Part of a small language model's weights: 579M tokens.
MLP neurons of a small language model. Each row is named by its layer, matrix (gate and up: input weights) and neuron, and shows model dimensions 186-313. Each number is 128 + 24 x the weight over its row's rms, rounded and kept within 0 to 255. A neuron's up and down rows have the sign that makes its largest values positive.
A block is one neuron, or neurons of one layer that tend to fire together. After each block is what it responds to, as a language model described it from the Wikipedia text at the highest values.

L9.gate355 [118 104 159 117 140 119 153 136 121 151 137 133 118 140 143 152 159 117  87 125 135 106  95 106 111 159 112 134 168 112 111 125 113 127 123 115 153 153 119 160 129 129 117 109 143 152 130 114 142 143  90 179 142 119 184 120 112  93 101 121 114 110 147 176 123 131 153 135 110 104 126 109 119 127 139 106 138 117 117 108  94 106 130 106 152 108 124 149 155 148  98 119 132 135 140 122 165 171 158 112  98 135 154 126 100  86 106 138  89 103 132  85 158 128  79  77 118 121 131 127 122 133 104 151 108 135 182 118]
L9.up355 [116 127 123 186 124 138 161  96 112  88 145  89 100 137 125 164 115  94 172 130  99 131 119 111 113 133 102 146 141 132 147 140 168 101 136 108 140 120 149 114 127 140 154 136 117 122 132  98 127 142 117 157 142 135  96 142 119 133  88 102 123 136 121 150  82 105 156 111 101 149 148 106 128 152 125 206 134 109 157  81 114 158 130 105  62 119 105  93 102 159 117 139 167  98 140 124 127 116 174 144 128 109 173 154 115  94 156 153 163  92 143  86 145 107 117 153 131 125 117 130 135 145 123 136 126 137 108 136]
L9.gate388 [152 118 116 127 128 110 122 155 126 153 110 110 126 106 194 165 186 108 110 135 101 155 130 157 118 146  86 177 101  95 122  78 113 150 107 105 164 123 149 153 122 128 101 135 120  99 124  82 149 108 169 134 108 144 119 150 128 119  99 138 136 143 117 124 126 156 144 149 167 136 115 119 139 153 151 127 115 124  92 143 148 145 128 138 123 104 127 144  93 167 115 151 128 126 170 121 111 115 134 130  95 129 116 124 150 147 141 117 141 108 130 113  97 150 102  94 112 112 110  81 138 127 137 135 149 136 147 138]
L9.up388 [ 93 132 115 134 115 166 156 134 102 147 113 134 137 102 126 111 131 147 171 151  93 125 101 144 117 104 124 161 114 113 124 109 128 127 113 142 119 126 114 151 131 140 125 112  91  97  76 135 133 119 182 103 111 113 133 145 113 140 133 127 139 100 136 137 103 101 123  89 129 119  68 118 104 165 158 142 121  80 121 113 125 106 161 181 136 130 119 111 104 141 128 113 114 148 152 159 111 139 104 138 126 132 126  97 140 111 149  94 117 135 148 134 126  99 125 123 145 122 133 123 109 114 131 153 171 136 110 132]
L9.gate466 [133 156 123 140 128 147  91 101 137 102 164  89 164 125 124 190 122 101 126 179 128 120 112 134 118 104 110 139 128 132 140 114 135 109 122 139 149 120 133 127 151 121 126 146 156 150 140 134 115  88 104  96  84 140 122 174 108 123  85 135 118 124 167 121 131 132 135 111 118 140 136 117 100  99 158 118 105 128 125 109 126 140 106 130 100 115 111 140 138 118 136 151 104 149 183 175 128 131 147 129 147 141 166 170 142  53 116 135 188  93 103 128  88 114  79 149 117 116  62 122  98 141 143 177 115 103 155 154]
L9.up466 [ 78 116 146 133 200  92 161 126 121 159 102 119 121 111 128  83 128 144 122 105  91 139 138 142 165 110 175 136 118 173 150 154  97 169 112 118 118 150 144 130  75 131 170 153 125 108 152  68 118 143 151 143 148 163 155 129 121 139  99 142 160 104  89 102 122 123 132 116 109 135 107 117 113 139  79 152 159 157 115 146 158 121  97 152 104 100 124 153 156 109 120 130 111  69 129 174 112 117 115 124 124 150 120 110 157 136 109 153 149 155 120 164  99 158  99 111 143 135 187 133 144 146 143 105 119 124 114 157]
L9.gate590 [ 99 118 151 122 151 110 137 132 121 126 138 137 149 104 147  85 129 115 110 106  84 151 123 134 135 124 119 123 123 126 137 109 113 139 124 115 120 151 114  89 142 146 146 160 120  98 136 126  88 161 162 110 187 150  85 128 115 132 100 158  98 118 134 123 129 129 163 154 112 162  65 115 116 128 168 107 204 106 141 112 156 120  97 126 106 145  89 117 143 108 116 126 160 119 135 129 102 106 134 111  86 127 163 173 127 119 124 111 117 100 115 137 110 104  99 122  99 119 130 119 138 124 131 121 128 139 133 132]
L9.up590 [141 101 142 142 124 126 125 146 170 150 141  86 108 153 115 149 110 142 135 163 136 122 100 129 132 126 109 151 148 121 135  81 147 128  97 145 148  88 151 117 125  88 136 124 130 166  74 152 143 100 156 110 115 173 147 133 109 100 155 103 109 141  98 127 131 119 111  97 106 116 111 109 115 134 108 160 141  98 157 131 135 188 105 131 132 109  98 165 137 130 120 137 105 146 137 126 126 128 131 179 125  71 115 125 129 117 134 144 155 112 153 117 111 136 104 109 154 124 114  94 142 164 149 135 158 110 122 159]
Responds to: Field-name nouns in titles

L9.gate6 [110 121  88 138 116 109 127  93 146 115 126 121 108 139 109 112 150 149 109 102 129 119  84 126 132 125 145 131 110 122 121 137 151 124 138 136  98 117 172 154 110 126 112 116 106 149 136 127 104  61 137  91  98 112 134 152 120  91 144 130 118 117  81 164 175 135 126 121 123 115 141 163 165 149 153 135 136 153 143 155 156  83 127 121  99 112  92 122 133 149 167 122  93 173 146 140 143 106 141  78 132 119 136 129  94  86 105 112  78 130 134 127 132  93 170 156 129 151  91 154  85 107 123 144 134 137 129 105]
L9.up6 [110 133 119 157 130 140 135  84  88 129 102 164 122  74 150  93 141  85 166 147 107 146 132 141 131 133 105 161 105 125 128  81 112 106 131 132 117 136 114 120 138 143 137 118 114 106 121 139 132 135 122 114 139 123 112 116 114  92  98 108 176 120 178 114  63 119  88 148 153 134 155 114 106 132 122  78 109 132 108 155 140 127  80 172 134 167 101 112 111 114 107 131 107 150 100 111 111 103 117 120 136 129 117 105 157 149 147 107 133 114 140 135 123 134 111 129 135 178 142  97  62 108 146 164 129 137 122 142]
L9.gate31 [147 113  87 139 108 120 120 182 131  76 189 135 146 133 124  69 135 123 144 154 100 120 122 129  75 134 121 123 136 145 109 132  82 138 165 113 166 135 131 128  97 139 138 154 119 105 145 104  96 112 151 168 150 102 140 155 113  96 123 137 131 109 139 111 151  89 160 109 145  81 100 163 169  99 103 111  85  97 126 108 128 135 144 157 117 134 107 131 122 135 123 148 127 174 127 104 124 145 150 135 138 127 111 150 161 117 162 135 138 139 144 171 107  89 115 125 184 165 117 140 150 107 112 136 136 172 143 124]
L9.up31 [110 152 131 144 124 154 108 128  96 136 108 113 125 143 106 158 119 110 144 130 143 152 114 130 117 136 145 140 122 139  88 162 120 134 141 115 123 158 143 171 127 105 126 142 104 123 149  88 135 140  76 144 146 141  90 136 121  79  65 116 161  87 110 117  96 136  82 101 133 151 129 163 122 130 153 132 123 149 105 115 133 128 113  93 142 154 128  86 132 110  97 130 102 148 118 122 118 105 144 144  80 123 122 108 135 157 144 146  63 178 166 155  94 157  81 101 133  81 149 127 157 151 143 171 131 135 115 125]
L9.gate51 [112 141  96 136  91 139 132  92 128  90 121 145  96 119  98 109 122 126 108 125 127 126 128 134  94 119 108 135 116 120 146  84 142  77 148 134 134 115 134 179 119 147 137 134 140 113 139  87 106  98 153 162 139 163 128 132 117 131  88 128 123 156 174 101 113 112 121 145 142 136 122 157 112 142 100 166 105 118 166 137 144 109 159 153 116 124 195 158 153 114 106 165 126 115  91 112 114 136 134 117 110 128 153 101 147  80 171 159 108 101 148 152 142 125 113 119 122 108 150 152 116  89 149 161 167 128 123 132]
L9.up51 [153 179 149  94 107 157  74 125 121 128 125 111 128 103 179 141 113 115 133 119 144 149 113 125  72 101 103  97 134 116 102  93 146  94 125 114 162 135 172 135 146 106  97 103  74  85 135 138 110 171  93 162  87 103 137 145 131 120 126 144 107 116 112 109 143 120 153 108 136 142 126 151 184  92 150 171  84 143 136 134 139 137 164 157 165 113 155 107 135 135 143 177 136 163 101 143 120 160 139 135  95 165 105 118 171 109 153 119 124 145 172  96 146 149 157 100 123 129 116 144 114 118 141 137 150 145  97 141]
L9.gate125 [159 110 127 158 130 125 114 158 139 124 150 117 127 127 160 121  82  96 158 156 126 148 140 117 152 128 114 108 130 151 110 133 171  92 157 172 147 128 146 112 155 124 120 100 117 115 102 131 127 148 126 119 149 150 142 128 115 101 133 145 155 125 141 120 118 148 165  73 146 125 136 127 150 115 115 135 117 128 127 112 105 104 114 134 128 164 150 124 143 111  78 151  87 155 118 108 109 172 144  86 114 119 106 152 154 111 110  77 138 131 157 156 145 133 154 119  77 136  98 139 104 141 116 147  98 116 178 117]
L9.up125 [114 146 127 107 144 147  56 130 102 139 135 146 150 182 136 100 120 120 104 128 119 148 157 126 114 135 141 112 114 135  82 128 147 138 101 119 145 135 177 125 154  86 103  62 105 108 155 132 113 157 105 126 140 106 178 146 135 162 154 137 126 157 129 144  92 104 174 149 136 131 153 136 128 147 144  94 130 134 128 125 148 129 109 146 126 120 140 151 129 143 118 130 123 167 130 143 133 127 123  54 176 116 109 157 125  79 159  97 125 135 126 139 110 184 140 117 145 149 115 180 110 138 119 111 146 137 138 132]
Responds to: Day of month digits

L12.gate82 [168 115 156 119 129 156 104 108  98 172 127 122 116  91 155 159 153  73 156  93 110 122 103 111 149 114 162 129 138 139 118 113  90 120 127 115 112 122 124 177 133 122  81 139 110 137 137 116 152  75 124 155 172 152 171 129 115 122 145 172 166 142 140 135  96 121 155 123 105 118 146 121 126 104 139 165 101 100 116 122 123 174 158 154 144 135 128 132 142 124 151 147 110 129 135 124 132 106 161 112 117 136 108  96 105 145 185 156  64 136 103 150 136 138 114 113  77 121  90 130 115 135 126 122 125 161 130 103]
L12.up82 [111  96 150 118 174 120 101 120 183 132 129 134 114 121 150 147 116 129 133 121 119 159 151  88 126 165 165 121 140  86 110 138 128 137 152 159 114 138 142 148 110 169 175  90 110 180 154  79 131 147 152 112 155 129 108 142 112 141 113 176 112 119  68 122  97 151 136 124 131 157 119 163 140  67 130 125 143 149 100 165 107 156 132 164 143 109 138 112  90 127 161 131 138 195 140 120  97 131 144 131  97 156 128 155 157 120 133 101 102 156 127 135 120 114 118 131  77 138 134 121 116 118 117 131 116  85 144 132]
L12.gate137 [158 162 117 155 142 110 136 148 104 100 158 150  97 135 112 120 143 123 133 135  81 116 172 101 109 168 156 126 116  86  90 153 136 107  85 142 136 166 141 105 186  84 110 157 106 154 131 109 143 127 121 110 130 112 148 120 133 142 159 107 115 102 106 151 166 152 153 123 165 116 111 135 153 128 135 159 152 142 141 144 108  99  94 109 114 155 122 104  88 133 117 163 137 148 136 104 139  81 179  76 123 133 102 159 118 134 160 117 176 130 118  89 128 126 143 146 164 130 131 129 113 133  88 165 105 146 136  94]
L12.up137 [149 111  82 111 141 117  73 112 157  84 151  90 139 113 107 114 171 114 114 130 120 129 129 174  93 175 174 139 129 100  98  98 160 156 154 101 150 130 132  97 155 115 103 123 146  84 114 153 158 130 127 120 102 130 119 106 131 125 141 110 112 133 127 100 107 114 139 115 114 132  86 116 130 174 118  91 166 114 109 152 140  88 135  93 115 134  89 123 146 155 102 152 134 183 159 140 156  88 136  98 106 121 128 126 115  92 184 174 162 138 139 105 157 128  79 147 134  83 126 140 142 116 113  98 108  92 112 109]
L12.gate242 [124 140 123 170 112  98 133 118 105  72 196 119 123 122 119  94 140  71  87 109 129 119  98  75 145 139 109  86 126 114 137 150 148 100 117 144 120 144 180 141 129  90 151 161  77 137 137 114 140 162 135  88 170 120 104  89  95 120 105 150 159 144 164  96  85 122 129 154 158 171 142 170 138 132 117 180 124  89 101 123 127  98 116 135 158 137 115 155 102 119 114 134 135 120 126 156 166 119 191 170 121  97 149 156 157 107 151 150 117 117 130 155 109 151 117  63 118 141 147 132 108 139 128 161 123 166 165 168]
L12.up242 [114 130 148 132 106 131 176 152 142 128 146 132 119 115 138 179 101 118  77 111 174 164 102 111 162 164  88 111 136 121  91 152 160 126 134 111 144 120  99 128 138 105 133 139 110 172 119 168 126 115 137 172 119  97 129 146 138 119 138 117 124 125 115 151 146 112 147 128 153 134 134 148 139 133 154 126 133 106 168  94 171 163 149 104 143 110 182 148 180 110 156 120 153 120 119 124 127 106 141  94 104 117 110  98 138 136 115 147 124 167 112 109  99 117 121 122 113 171 103 120 107 169 127 155 147 113 124 100]
L12.gate477 [109 123 123 153 149  94  99 135 160 131 148  79 112 115 100 165 161 110 135 106 124 115 155 145 119  90 129 108 145 111 173 127 113 135 125 122 161 142 134 145 146 172 123 120 115 112  92  98 121 156 137 123 126 146  69  77 109 101 129 175 161 118 117 142 134 129 133  95 102 109 111 150 128 154 120 121 112 113 119 162 112 126 171  99 132 124 107 120 118 167 111 133 144 131 121 128 146 112 168 157 160 122 148 161 109 153 159 113 165 134 100 109 110 151  98  99 116 147 176  65 146 155 130 103 127 104 127 162]
L12.up477 [174 151 134 152 136 131 115 100 146 127 138 117 123 137 157 116 123 133 125 110 168 128 158 110 142 100 156  76 110  72 143 111 123 142 129 123 171  64 152 155 158 102 136 162 107 130 121  94 127 118 123 135 138 118 143  90  97 116 134 136 129 153 131 134  99 130 120 117  94 113 143 129 134 157 152 157 126 127 106 124 129 160 164  92  92 136 113 124 136 139 145 186 102 136 126 155 157 167 140  90  91 102 107 139 128  99 106 165 143 120 135 111 118  85 137 109 113 154 138  76 141 146 127 165  95 149 126 154]
Responds to: Titles and number digits

L6.gate508 [116 111 140 145 133 123 134 102  96 118  86  94 149  92 111  96 134 109 139 161 127 123  90 139 146 139 126 150 110 136  61 160 102 141 151 124 132 142 109 158 153 153 145 122 118 109 144 123 107  97 131 138 129 137 136  79 116 169 123 156  92 150 145 131 111 121 132 132 106 108  89  87 148 175 127  93 118 104  99 125 124 110  91 155 118 156 128  65 160 132 127 154 128  97 158 165 171 180 136  74 135 128 138 167 116 113 147 148 125 120 146 135 134 128 143 118 152 128 108 104 113 176 127 125 131 136 134 119]
L6.up508 [ 95 117 114 101 137 130 161  88 132 117 129 120 110 133 151 104 118 137 118 106 138 128 120 137 109 154  96  73 136 115 130 155 143 113 121 132 137 183 120 114  89 135 110 159 114  99 124 115 111 142 101 168 155 119 105  91 121 126 156 165 136 143 104 140 160 103 183 117 106 125 148 124  98 126 136 141 116 133 149 113 182 116 123 121 140 167 140 129 103 128 149 114 136  78 149 141 146 113 142 122 124 136 107 138 156 152 120 149 116 122 115 100 159 102 107 154 104 155 112  78 134 166 114 151 128 114 161 112]
Responds to: Day-to-year date boundary

L6.gate431 [124 157 131 112 127 113 136 152 114 136 130 145 115 125 104  62 138 116 132 116 100 132 126 136 155 118 125 100 133 108 102 160 117 125 203 131 146 168 166  89  91 112 166 117  80 163 131 113 163 127 169 154 127 124 118  98 116 135 132 136 160 111 142 148 122 111 158  90 105  84  97 101 162 136 122 109 150 113 120 104 132 134 163 128 150 147 156 124 132 114  99  98 171 130 122 112 143 125 144 121 143 128 124 107 181 105 140 165 153 139 160 175 157 145 145 122 127 133 123 161 112 157 123 159 189  99 139 133]
L6.up431 [165 120 149 123 134 130  96 101 132 122  93 131 105 138 127 117 135 125 172 108 156 124 172 143 119  94 101 127 179 113  90 118 138 101  85 152 109 147 127 113  98 107 112 138 125 163 109 108  97 134 101 140 150 116 159 159 136 159 134 106 148 134 162 121 134 124 127  91  80  85 106 158 122 139  94 136  81 160 110 139 118 129 130 103 123 154 157 151 144  64 100 111 128 124 136 124 140 157 124 103 111 146  85 123 146 109 124  99 125 103 147  91 165 129  57 104 140 141 128 166 103 158 127 113 108  96 108  96]
Responds to: Ordinal labels after category words